Weights of a small GPT-style language model, trained from scratch on English Wikipedia.
Training: a variant of Adam for these matrices, 300M tokens.
MLP neurons of a small language model. Each row is named by its layer, matrix (down: output weights) and neuron, and shows model dimensions 0-191. Each number is 128 + 32 x the weight over its row's rms, rounded and kept within 0 to 255. Numbers have three digits each. A neuron's up and down rows have the sign that makes its largest values positive.
A block is one neuron, or neurons of one layer that tend to fire together. After each block is what it responds to, as a language model described it from the Wikipedia text at the highest values.

L2.down324:094133150129113121119119165138110096114136147136107201116148107149038060112056107107107054100033147068121117100093135152085133107125160125087112163080129147176113121145129097185125122126142164132137145131153084166157092109114121104131127105137140144032167133111079092102109101121121153088175114126104096152133173122105141164099129158157140159105194153156116169176146150114189109079135183144086107125126122092101115187122092149127095099106114115115111135106136144158148104109133123092100142135153054150149177134169181130118150180115113153139130084092003100160162162127087125084
L2.down382:134156109135133126133152144115156145141128146189101141137068228059094139120135041109142142153124112066081124095198077118158155132108141141124175119106194108157122094138120172101102148154082125168137149058129120119150146111075108137121138101078137145101115127091097131109125134091151191110180168120170107159117136142123129154186173110135120185111163180192159143159149108193103194048161156134096124109093122137084165180103133149101204143138089123083164147159075099085139119097140120098077119096128107129076123141114116165123135169119121124158146140185069135141159089093133150108
L2.down582:098146102122130166114131144124121121104101118128164038119139117135079201197156136119052127115104102139100088104100111094130179110134171118153131147083104109179146141132162104145075152148157055119098161055049082150162138072161105151161090129128114118104166157094179110088129127148097148054168113084134150163098167102142143135141155071134129141117165136111162150154136106137183123082142149129108139107000131140136187112153103105094115123126133119169164160161110123173173108169136129168127090105101070076133160101134070144115091150122123107134094115121149130140177122113101096191
L2.down780:053160134162167133064178116087098151133131090215155155097166110103095159167118116096117155165127053125148171100094092142140107160147146171106128133094110132129120117114120087109162127071168148083180172094137050128157106126073071137129137125090100098087139122127106139165179129054124122154100095100142094082107125125126181138111165127085142153111182125144115129134104187121120090131154155155119140160137194119139121091156125156155088133113130106139133084137141180133158088100092120089112108119140151160150174140114137166126091180230143140077166119117014124105105121176130085117
Description: Nouns in results tables and headings of elections and sports, such as Incumbent, Championships, standings, Opponent, results, Pld; weaker on mid-word pieces.

L5.down940:154122154151154144102173127184147086151162078132124191103138080153099202094103130090062127142114202136193115077133064132115112131182097177128089114069153117119106090201115176186127178136107118090209156137140099141171165129168171112128128100114100138153142153100104120128105145159104141215147014110107148130090141103105126127123130080085127135067154080082125127174122127116100160114155135138112118110127098148173076125118111146175141157108120118193114144105132139095123122165149164167132122151110100107075143147107182079148128133099113110089119113099155173170160135113166128151
Description: Periods after a middle initial in personal names (George H. W. Bush, Franklin D. Roosevelt); more weakly, verbs right after a subject (suspended, named) and sentence-final periods.

L2.down82:139075126125153087129151115139156137134138127100113092200137172183149062159120123114073130140128152159137208129116127209136119177170166132099179075131135119131198097104145089145150112177117129128152104155094154110094191123119134143116116107151112095103104161149088101118154051228157145130101147180129126151180143110156132166097131119126110167084131131117132149131241122160132118100149149174066150134075135109105122138175144118173138117093163088100132093112137105174150082102095104156073088088122130154132100133066163138146134096118202137156075102133069116142069134140169123137
L2.down579:124073163133096117130152183094096150181142143110075136115095110112135104143102153095097116117152172167176135143069097109051142164140188166101102084134125100134122130104143127150151102159153119078141164146163125146117158133105087102200132090115087178122121164093133101120124122149113138147116181151124130139163165130136115069137136121111095142105098076148098189174159114141103102099080099170078096152136101084109087091122065147136087156121117136063148159095118160199184091161063104135152146123202119153141086149076155135104067102053104162133189081121109087137123176172086077140
L2.down755:114092078092145154178152186159148125111082184144194066095142084182134060132118136122113201180101140130108105125150187126108129148112131097124044145147147118120149127125124180100138144145134129131120145145113138106086139151117134153072158108112151119152109098136105177097157079192153119056130103111095107134107115143172123150097159158078045107100104156110134070122116089129096125171128109145167169069131128078170079135162128142070105146123090109171175125151105109096104143138129059162128100133110155153100187090173158147092045137154174111132116124121079162059148135164164114165
L2.down947:102140100114099167086132116077191164119133141159132115111084127126126082170150179102138144133196142204097092139102078153115171132199168121125132087153097154120173072141147125153155096152066187106127175156119160139110138073135099149121157090130087146137131132107080111138162122170152087127083152185107140236082151108165155033132095119155110157169137114103149117137169140124085110167116146095122152137124095094125098180148138087169138121141098159140152091188092122169145128080121174170153163155093135106129152114077117081102124110143083188084115105093134126148072126110169175104
Description: First digits of numbers in Wikipedia infoboxes and election tables, such as turnout counts, FIPS codes, UTC offsets, elevations and coordinates; also colons after field names and "United" before States.

L2.down14:105148153111079158176132152116097118161086149135130130146205189101103107135147071124133111178103086120125084108096160115131108132153149121089148168164117091110132140122130041122082126137110116158162154093122098128083130149137117158133147083105120164130151160141113071123101117168080174137125108139119138113122114116148135080107128123057155133124151180117124121142255167113139130073148115123152134090164117125184144167090115141140130166085195129111032081150135157059096107085134105082130149147165120094147107124143078129190086129120137120146090138097070124157199192106120079076
L2.down163:149151080130120200099146162126171092120126121186138172119132090142145124111103104159090097127181129163074168105087135080141065103114102159119128209174129154154169102169136134150142143147139162124082132153092172152138155166068109126178145091134192114101108145118158208104153089135114119162184178165176118166158088151118150151114127122146071170147156165162167118136151141084090151165139213175101114140152137092148160124109138109088096092127122112076093086158141061215129127130137140094150087142173157137134102150105127126174100140158151194153078142172137152122139113121095189164
L2.down492:106144099077113119133172130147100128112167148129109164116107157155093106134100096142087099133147122157150161109118144105141112099094156073147124109154173109160155118111121117135041111115138111167079110096154099073129155117168136150116148064095164126161131120124111096188145109120156200153124165134141114197135109091127144152093074153123143098161152104082094102183180173100113106072142114125097073119096151124108114196159139110157144180125156106170176127169159121081146145071118159153197144170066137087144087163178171125140109120066100089115099148114249148153108096150101206120
L2.down549:094175098089112145170122119033101148079100099118155140100178100101110123181072099094091151143113142132084118175059113118118095106124159106115177149145119112115112140121097066143135126100163062143112127057138063145044170160156156101137076112132137074079136136117137130189147185081138096140188129130090119122134173101142169106089165149112096095132098128124154140142184123135069146127108097092082182124122086090076159155085158125120125140151125113095139136170105105200146143096141096128168117151171141174144108118171143127122099149135093128185136157127103092162159182178110194161
Description: Mostly the period after a single capital letter in names, such as R. N. Kilburn, Robert E. Lane, and genus abbreviations like C. peterstevensii; also subword pieces right after a capital (J-as-idih, N-ing).

L4.down14:143093120130151096090120140112147156146117124099160141145132157115113049103161185098160140099112130090134050105191105103127157106137128135081111126104089160118153148108081209112112104143169163168117116210151181120163092154131176212170101136161153096097086160124126126150083153123162167112101144118149108134130105141137074127052201080137066084139065160176118154074139099142126130115104131168099159183163138142130135110157131114107084136149125151151148159157114108164189106133072142159115108011122139095122127127098130130141076166126117154133133153120081111147048117106092134123
L4.down397:149110090102161105093076188032183156136135112116152146128139152148132103139189136089141151136177108127115144063106119167112096111110076087113135158117132144181157141078156145159140115150162107151099123115129137131083159110165033101140092108130134156109163155091163121126092144135108156141094198159124136118129187168121157139054206094144155105166110139087142163158090154152147144134129093170101167129097128153111056089147135141125154126159158021127139083135123161169144153111115144100087164127140048183109101099154143182115105108157101105133128162155070105149196119106091149144
L4.down534:143115083122158110143069117125119138131118150145155104149125105077152104156115143094119105088089135122089161159107151085135090070114131114091109138123165074099208131125138102087142149138118068113128120150152120096132197154155116110115125146095111183148119123134111161120067170144216117114139193095120108156127070108132082131171085126137113105151120186146160168127139103181071160118170184054132106088105118094083112102046158121109158098067137140091134154101106161151096155090116106138184106190133091120161107153110117096118066116120109110102163173109045195146099132056174147116
L4.down588:133196134131128214107155175161139159036108117138133118105104120157080113149153071130162091123154158110066111105118165123112082150141097045154126166191092100127109163084164128090090091128154148127163140108138100180077113144126080120168167161081087120140084138148119106195146117167062131063102088130132095097138121102107142135134107167150125111150146126188174167144043130186174140117149104131185189138119123061130085117094169107110135127171095147150132088097111107120175094154087118170099100117180096096097152137120099154130127141166147156088134116127123119139161099143068154120
Description: First three digits of a four-digit year (201, 199, 196) before the final digit, in dates, ranges and tables, e.g. 2011, 1963; rarely "by" or "y".

L2.down249:149117124153140168125152171118085118076155141141132107130182140121147136131102101124093233097091156118074163166128135114124103176130138176179102151132135106133133114144131086128144108139132154108069117127124113121155153123119119037122103129097133100106166138078082105107122138121117189098073132130137162188119122118141158102131098133118154100161182113078133132108000047115167119117116104114041114148081106126126111106157112131133133114119154136090121165152098129187054161120054140091120121128141144115135060105105097179155096140118126138173112093121223142108102118106141119113
L2.down351:170106130177075098131078098133131120060164158148194150101115136076136096115186086154132129122104130096152115161181121133125121117082115159141174081089130117127062126107140107149168087104089145143166123147146143170180083219101121158120127208126168136101089114169133108147083135199079149107097186115102073150138206148116124052114133152136110125103179085169144143080129131116140137076138140129095107155149191087088169134132128134141122172143165163138109131134131098149076099156153145183116171137124091180098143178081149125143119136135163126159216103170121127129123169157102133090
L2.down363:153126151110125171106114188169189107155137110158113112134120122165151174167157124113121133120165072106146158175216127090113185149105069152141137109085141091142099188087131122138186117114165145154138118177110105146100136147160155102126154109156165084125087177122184092103125146125041117111075137135091104112138124126095121147157155132184159096110133133157137153102061152050108087136132217063158164116137105085132083107117158108109133117154072177137178086148091139084137145128148175172112139111089108087132139165106152105102169106155115133164060155097228150157117134149133153131
L2.down754:128145090164131210102096144134086124125178086077160120128128037112125068148151063188201151141189115113152087171148151147138140102123113101185134174122108123133150136170070111119150110151166075173137140156119085117131128153126109164097092093143136093099140138104140142133106166117156118154106179083113141083128159169076117107128145089104176111154096195145137187116122075151160162144098102114112081110172094136121114094118149120071142168106131101152068051115182113133179134138132122086109100034122146102109066123136162151147148127175129123157125067133168112162155168149148101089
Description: First three-digit chunk of a year such as 201, 202, 199, especially the second year in a range or list ("2006–2013", "Pop 2010").

L4.down342:159103104136137104117159186168133093124085183124168138096173138186172123150070117084169154105116090152080094104106163141131134108163126125146134149145154117122156110073149113196193165162187121151111216079092165131127213116142129138146145089161123110135144115155097114155096087118142143120175124171058121117166106123095162187129139074133113125163111119108114197102136117114155102118091117097169093114107074130111181092102121119060153111131166109179140109150152118168130098159159086110160146119145117137135139124077198161100114097080159203140143146161062092059141179126172124148
L4.down495:129133117109110182107113176081078112129143148158096094197177155115182140150095079109108143192113148142112113150101178139148122091154130116131105112096148119155103105071112166122065145115111156136140100145132176065114139111139161068151103115115134099165149118145122144113115136136130108116136163126140161175129131148095111140135113135116077166132127156100118097151106153151097069155096112114102116089154099160147065097080124151143118170057125133174177116149127058097128191135086091041109148127164152098175149145088118062087138126049132173106122146150000088085151134142169120118
L4.down799:138100177144201057102189154119133087083160143153159102111136132137176142093114133112164111111119136143158122106144142082141104122148103081120109100111182132133086151133155124129076097122115109094234126061174149130153134128139158099186143136118104079071146120123161101164140111083181144124146168144130172133168114101086142099162151159127148142127073083071176167128156095156096102046101161149128094144132095098072167134151097168090154169136141106119153114133135070092112137100144097163166109127197135145136135142090168188145165092147159102156127093174046071106077115110136180132
L4.down1005:107172117152147147127198109162062079153143130100092172145136159127145194154136121122150115133150115125120122061173145090099148062137124112160142085145120099137148108127117139181043139111114169146157090160139081095104119129137153107142175063131111126087116117123097160132132139127123096106155145155122233142130161160082123160109112097113086104139111127109092181147046125166084169120067066128117137113078077115160141109124196085131116146134103123133114117098140110095137163074132072167189104159185111116115112139079168190112204111111142119115147072148091091105069130176116098163
Description: Function words inside table cells, infobox fields and credit lists, mainly by, of and colons, e.g. novel by, Music by:, University of.

L2.down207:183196085104084074153097119119133100126138153097091141116179140111136136110095115148099090201131110116131094076132109101130135115155123161136144095131115136136102080093051101138142127192123110121112111192092143132161096079188155156136177081109089132162148115138095117135139180127175158091134151091087119123139182119115075079099110071098075133159133119141151141192169143156132143147176153107109064186124103104108149134086067069113081122120177133083118081089073164118130103223147094073136115098115090074133109141125143154090089123078111162119151109122176070139113110133115132076
L2.down299:109115092135119161107138094081190165139133116116119106123192182138180154148145151116133129130099088161141145124158092150119111130162130158117115082127108151189151157120119110126159056105114159112125136083160146203190172141090142139141092124091164200156146181220125121154157188125165187162141134160141136045123115145157080072096164097113137146161123104131108082188170182114126145170146121117161129115116118104162133146159173108114125143101166173112116082193131121158093102154135098092129120188095099178091118133139101162152168133129100133141052170080209116168185103121124116150
L2.down818:152105105134100151150165116128084092125101112041123166125056146116141124064208135165143163124092121106110178161134098163105190148122216134127134127111079146106180100181137089133159117170103152165146198143155081115116119144165080099112124091117112110129143138174127128119102151150162170088105159106102100127194150147143145147093147123161139067124088101103178116101141092113080166100182146112083083146092094175155117194112176160059114142136137135108121100140101088145116118145135092185150151168096154125122154176070139088172089152119119101060082162154147093101082133119146132086
L2.down1009:120085091124107092082165083142120094123116106116092138149119043121146108148136169116155132106118098091130118099115108122100184132114107171166123157167129174077152136140115139137137147154116131141175135088062103100093170097135140076089112194189148138111044155131120099103184135092133105167154038137094164122160136091121123134118138111101165121131150143168114145092033157123083061132120134115130105147088190117194097213102083080121079165092082092143183153118150142137117156124131162162083215151098175167117128113151154092125150137114130119179152131088131124171110102126104151161
Description: Second or middle word pieces inside split words, mostly proper names after an initial consonant piece such as Gr-um-man, Gr-ig-orescu, Lic-in-ius; occasionally year digits and common words like Sp-rin-ts.

L4.down81:110110111162120136155135136132154073124117189159128089104102087163156165127138149129165143159213084140128119119131148096125085124119175113121079177146080138123202160119132158105168076131131131128098159071110136153135101048118134159166137151102098147086134167144135113164132107142121143121149121162158062089162110166138089102111146104129084098120097163137097137174071173206107119085107146060114148123123150062058147101128122107178118135166101171140164067099154123214107074071172125170126102189073148189128132136150095113104151129106158170144074128099181160133132157146096164129
L4.down158:158115094132137117125169127151115122164133121130205064116191156079132114126121097164131107159143165112087107178101099117071090094156125127214141089110219101203185122089132114166123147122082081129056111155103138116100123166131170143117119072163157114077126116180131122129127143167147130157088163135155153117185120188127160129112183127111101086119156166101128129176160110110108131112109160126126128165112163169128178153033152083071142096133136147156135123128134120121188127151160128129133097115167132068107160120135213143116168124050142150118121129115076145119155145061180147114
L4.down285:150136107166181126109088088151107134138131096157074126097142111147137142149149121119063099121101133145184121173124145122099127137170099089103157198163184155158155087094127104208178083193076134135103084142093176160164123121139079093126142150089117152140138118112077106089079094198133159146135150157139113109121114174148162099138165109139092091126116105167163159114042088095119167148109130191089142185143177127140158135153081164126149108100156069183163096128082116187138138115141107138102126170193071139136150106168096086165069111107119120173167086125165116090181116146106146139
L4.down971:089183091165125124178122105094133127171178173152098148094186123180086170137174141061107082158132101115138095120140089090155098189149158131136072173129132121110188133145139115127116176142143159075139154137096169113090113193104107106142150154169134192100134169129163144110106108092127063183180108107123121105110148113144138153125112155139093092156133145153164115116044160159173084097102090099185098113132064197175161123116174114122108161084089131108137108128117092130164136193087100134164083118122068118085119130166081130118102131169071152123109143101163134043133140130121149164
Description: Header and label words in Wikipedia tables and infobox lists, such as Votes, hold, Player, Population, right after a pipe or dash.

L4.down346:124120102104145108121146137183127168118141112086145124147172093146126097139095150116122104161171153113161124102154137123120128153107148104175183138126083142150155094170137145123111130169090139112139167157132113151110113171108125120128165130110127132175120131083140115154110099106146145094139000173144153096163155127161136130152170110133067095120197102122144112156255134208072147102169095123141125138138130126183114113105155075083165131146179125140139152126147123081114101158135120124082168105156092107152131162139151134079114103144169134123144144148077102111158148127122114149
L4.down552:098142082115158105089104132118215082123079113138171091084130104158086091130142182085099217057145166131126112138144139125155105163124143087159153193117081097150093165138149168156110140209138118133086181162100112129175142122129148150109147157134130092074145138096102171117084121098093148089147119130159156146134122098127104105142156094184159107142121136123109120153218118133113080138150142172137156105117149087105077104159142189045176085120149126117087127166092137094131104067137152162108118154153136172117106052142135135212106178060135112146135136121126112132090154146154088157
L4.down759:122165127087147134122128166076170123150157120098149117170156153120178125137133115144176141146132102127069194138172154137085089134142139148122127144135152160120152142145149109176129132121106178053157155156166179119105121152081062195198186138194112158140091119148175112158112128116152130108153128121149142095110119046128125181145151138125160112128087120120186124111132070125147123096161141125067049085077080118113124113174122107081119214150168117164177147151195143143105119107083154114113124111153169150152157113148138137046160140097120155039161163184107141117152094129172139160
L4.down861:141135159136058115089133144141124148122128101124067104146095049148102096107094161132115097113146130175140090127096139152148109172191161080159154119045157136132119134096063136125082180148091091104084195135076131047206144121138158126115121144134114137058149138104116150057143136172105167097158130127134120120110167091120109128189181062097143141106118109139095101121121133120136103147122161104095159130202127137185066100135080135098131115141200096086130141131104111087118115125110154176073100124061184113114155157170138158109067138074123090082157113123111125108097119092159156136
Description: Short inner word pieces, often a consonant or two, in split-up proper names and rare words, e.g. Haw-k, Bouv-ier, Sp-an-away, sometimes "located".

L5.down665:138155146124129125133114143108117080136114094069115106131087131135153158151158127108093146138150113108163143149150110083110050131145102126113133206112119179071116139123129162136030120156101130084112162131098130122032105206135103126093129086142137166121103136182170098067165136160115188158102172127096111075148196123123201147101159120151103145110119149129126137059090088139118101164176141064126098126133144153120144171097130153118198166145132128107147147163156123173097111137103129178096147125138147105143186126103172102113109139120070191159038135172072139144162187125098130160
Description: Mostly the "of" after an office or degree title in biographies, as in Secretary of, Governor of, Professor of, Master of; weaker on career verbs like graduated, received, moved to.

L5.down971:138172063133119125088131079181126172127110104121083170147160144147111156160139126116217121136175136086094178140111095118155051112128148175152123189144129091121106117135092133154135108175134138104097059139081186101115083137145084133147166195118147131182103088167142161117102141107131218149184128175144106140118149141110149182116125131145149045120113154072162092091144126089122102122107159156097130191130130109099155135141110118096163126116099137171144197136121052132179155122102154112089145110090102106082138089166117150129157183147092114133063114120100140175127065061144116133
Description: Colons after field names in Wikipedia infobox lists, right before the value, as in Postal code: 36201, Class: Insecta, Strikeouts: 0; weaker on digits and slashes inside table values.

L5.down271:145144166150133058181141106068132168086144103112121104094137118116143149137159115124104167150136103150095121056126117134145136162074183119107163165134113143138166144170138159073114130115175114123093149129130158179158098180119115145149138124088110100147124151156133128141176103121114113140095135130124103170126162102150166143164038135115137120123033130197081174115040145135088119137144084145113047135132136090152233102110158174137156151103093159061192085139097153124132101122135158104157136152166125171126135092155128146118059139201083140118161152090163150117097141048116141128
Description: First three digits of a four-digit year, mostly 201, 202 or 199, before the last digit, as in 2013, 1994, 2021, often after a month or "in".

L2.down467:125148109111149112125113141133137124091136105104125106129127119114105208139096071097077126133132126161153180102116136133198129131123110115173060077092157137137124146107133157126173146108082102159167125134151170190153135091070140109138109146139143152085171155136071111120144168168102185165102124133113158089126178116143155121195144126125103170131130108120140148096072088080127140104111107126043088178099129141135159156137104132147128163105143105131094165138125216139115158080163064132168042122170079137124086145095123113121057116144060151123180111092220100190148073119098141179
L2.down658:158101105157120159137132130087064116110110110134047169137131161112111097129183106090098092083133097127107129179123088157110166148118121115157157128042143160116159134139115124139125144106083145129152140129148122081114116125147171160119130078156159122133117145139167103086143130159103069099097130056130169174038101125131101191152047177105135152090105087110092134122160178146143163186081066147164166071099111149136167101077140124099124168074076154168135169151155161094081112140112096042144137202118163166143137116150191091158123140157105123112094122122154182116108152136091108110
L2.down970:205165146131054138111111122127146066185137112121165096159107127113131206140164126199110108192166139176106104114130092106141080173181142117107172077178143069126113181128149131160164098096077050094096141148122170134177135102107144152106109137125156135089079175131138142147170068144100092128145191181057132079141108162137140122166123136131138059179126118114114150129105106121117120103145128083155115064086115156156115191115153137167165135159112230112148100146113133178132086102152157095114124152117131123121116091138080131129121164140134135082094107102079145088080131124117128135
L2.down983:184108144145106145161089111094082111138089141147123137107099112150146177115124103128130139121142167122065089124118104159151149154121121174091079130124150121110086166185154129181174148079125138175148135173127148214166151113119116132125116132130143147084166134135025134118117105204048152178171108129119120124130111153130109057165104176099126148105096149143114190175100135122082138131144146109102106142103178111142111068128092108117112125157115113119120104153085114250085116123116124117085059156127110120169102073168117135173097105193115123150186120122163117146060091073139098099
Description: Closing pipe plus newline ending a Markdown table's header row, just before the |---| separator, as in election-results tables ending "% | ±%"; also mid-word fragments in prose.

L4.down336:102102084183138184073141125079106158114086095129165180115149082069161131135112138079077122132097150107094175080124138118135159150138154104153122156124147077128090156153112123129090133130161106145168112065151185174120116081149124089160058087115108145169170144160129138117165092164057105104144102140113164146115161117164166093122180138093122115146132142114149122122192118153119109090119152128173064141125129124124122144112157111093121156067151118184026154116133132131040099156168124079105094117211133129094150097114046092142145132117146076168075104111132081140168099085140138118
L4.down638:124149188147194123187149151098109103099148150140110130123125118059097103094157151148117107181148129104120114149136138146188115100105176133164117125116100108153114137095108123112142202112092103166138129079091084144126139122112102059165131108137110140135136198125144106120130178161100098100137128087122138159137205037127139100093142118080131180129107125151177128097153152134137133013155084154175147114117137134129109129109067126159168127081153167112127076182068148120093072134125148154154141104119158222102172088173083106094147090178162110150088154090185126143123152138117189121
L4.down658:109124110111142151122095134150078180141098163161109124099203099081158081108143127088051130181088132086122154113088102152139126138154115115130130096119103074144116196149122081122130145090172147170167093118108101184077182147098124093141090120129107075150123083190129165145162099114148090156145114162099172121155094082123115136043136114093121117075151102100113046129166118162092098108114094133112180118102143086093079149140152197180135097127150149122144120160124101094128090149100142070128144147166124069149119080101076170100110120126182140122115120101036074118127145092081096095
L4.down718:134159112166110084126092149106158158108103130089105092133091146163156157151132131089111078092121161126146144081138097144145129128128122143076102176146106090196132182130134087131190096125118154166105087104152094119096154106100185082087105078072157149122124110146171144129129114146191131132125114133167148150193150148102239120073097115126121082105161110126170064123072140196117137112167122110074151168147179102061144107100102172139137144119132186165142101133086144172158124115080082056111146147208111105119143131130076097069125090117132159123109190111188149124090128107144123156
Description: Fires on a piece inside a proper name, mostly in taxonomic synonym and species lists: abbreviated genus periods (S. rostellata), Latin epithet endings (-ii, -ae, -is), and initials in personal names (Julia M. Walker).